config.yaml
n_layer: 8
n_head: 4
d_mlp: 1152
activation: "gelu"
norm: "layernorm"
norm_eps: 1e-05
qk_norm: true
parallel_block: false
init: "trunc"
init_std_o: 0.0472
init_std_down: 0.0544
lr: 0.00979
lr_mult_qkv: 0.4
doc_mask: true
steps: 9943
MLP neurons of a small language model. Each row is named by its layer, matrix (up: input weights) and neuron, and shows model dimensions 64-159. Each number is 500 + 50 x the weight over its row's rms, rounded and kept within 0 to 999. Numbers have three digits each.
After each neuron's rows, "fires after" lists the tokens most often just before its 100 highest values on Wikipedia text that the model never trained on.

L3.up831:561538488546399484515412465576536584578497501483530568413420458590539554474483433472538522493577467464445551342578413450513500481501509449498459499509565553398466455568547520588517470423474513526525548464554485445481496454483503494507499516524552499425382461470460466428455422535577512553
fires after: "\" ", "\n", "200", "According "

L3.up307:582468456487417517497541435406390490454545530464540427406450469465557448499531559513495522479490514507479540508504554503460544538459427470501494474551487512470571569481547468382403475498497552531513359537578477521532511474425493554477566489497520454557459512511462465483419557495567442487
fires after: "\n\n", "as"

L3.up975:470459553501501539420502497533489455502509496434487541500471477495552497569571515449510462533488518644567588488568499567457456487525504416488454526596472499517556473542494488433570540476507528406488542498484449401525545537598473427486488425512424537443497555552528496517514511407393475560
fires after: "\n", "\n\n"

L3.up724:498449595423467497499565455482441442499477448441429476460515511539530455510544460502495578483528554483479499452499481522476501457520441463589483599519398509529526521542507469557447499491520513521539453591365516471506507410468475530484549477453614566559527556491496507470495514502486383401
fires after: "a ", "the ", "an "

L3.up813:556542518482587411475527541438515495538482491504428535562479523460567414429502431463564429440555537505543504440569443450509501504498566488487544512452440628498475444492507578423499443451587537540477552515536513485546460446538536538450560442507486535586518547509482535398451510556453487496
fires after: "\n", "St", "=", "zone", ") "

L3.up627:532468550445512472559527503535525525456496485626589470410523474556464450521473539445500484484415504499548581518461460509564478570509493546450435479489546499467449584557546578492487420418395570473572472548510495541524580601527494459527460462406533427544472581421503519435483538498517514469
fires after: ",", "C", "c", "B", "of ", "b"

L3.up981:530582517560540435535457527491492467543499541482546542500575581474485415501524441541502521483491542425457559474480564494524479572531467482531506506517460614514515465573499500499472451503437425452549602550486495474449581477581505529418605463619542431518427502524489502468511543503538459413
fires after: ", ", "The ", ". ", "the "

L3.up124:528421515487511542554540535455517507488522554497513536490473492444536389504404502504489544427525529453513548521478468354497588492472452571430547537522448561580456490506553469496418548496542489488553508491419476399471477597542423540586471465423407475527515566485491487531535559450513517448
fires after: "to ", ", ", "and ", "after ", "by ", "for "

L3.up1073:507414588559457498389438476412490477461541430515393468494418468471466434546526465487452550519518491560458467483575541589588600409531537467475471525538493510557562468602508450472577499538363467459568609498432492471548409489489509503541417505487557563574481460575488434460480436418514552493
fires after: "the ", "its ", "\n"

L3.up957:446549553591432481551572531447498477598488534482589440420393422565454510445454508510469501573463540530481541581519506417545480379457517429442551481426503490532545410498524482502419541452496566424548512533490532529509460553557497497419506506453562568423561484508538522469443426501479447519
fires after: "\n\n", "'", "is ", ". "

L3.up721:507494542474424528577408426536516494468588430495354464443579506482445410495484514531545479602500542507468572546519429519521528472451426567459534490438450518546439543585403509509501537524483526417517515551508470513493464484518477548572507467425451458533505454399443378516476537525376530522
fires after: ".", "c", "due ", "Note", "C"

L3.up486:498516477527510477558476513465423570551544553523551598581425478564519560509519518504543498475513511522544553388505527519446513535577530569422411517487541561478581605519472423556585538496425456498485512439479581512404501483404572433545556424518540511517459586514493591643476518474537565568
fires after: "on ", "in ", "On ", "200"

L3.up936:558484436495517586512427499478511451448415603575567438570508487529504508624543527492500487529507550428493430435413542355490460498525558388550489506565506513498418458517461594596474573526514463509467441455463522486491556453403554453573506430505561450487517514487571493536505506410569462501
fires after: "for ", "of ", "to ", "sy", "on ", "'"

L3.up958:501432421384411536508525439533507502534520553497486493461541556446470411477448472493533412529510559597475544491440444516598517554482554595513518533507535622459543434524486502539470437462561513466521469512533456494506451492534574509482500524482436543477538539497538482495501464534480470544
fires after: "\n", "\n\n", "Team ", "Party ", "Department "

L3.up334:520547451452484511470593476563538540475422545464475504461448539466527478528319607444530467525446471532436457460497432553500543410485536426474453431479567459553452595492445515578470554539470508563533454475454587548352576446464495533557546460444540504461423517475541493530508575488527555462
fires after: "On ", "In ", "in ", "on ", "200"

L3.up534:440531484485554511489466502555587577564566486657527504464407594519604516506530492450532434529489477497508542522406479564543522491510543519517498438494495503482403583464494439495483482452513515422521539486580411428451606581486423600450500427496436441569440558411411519419563489511531454492
fires after: ",", "of ", "-"

L3.up711:476541367444542465632457593494549394601502507477565457565481454545600554412467456553497489515469533533490526508563415512530433479469437459426479536512542535585487400541523461479565418515543511514512523425515568644439506472584438517496432554479453523542455442526486534472500476535454540579
fires after: "'", "by ", "of ", "Box", "on "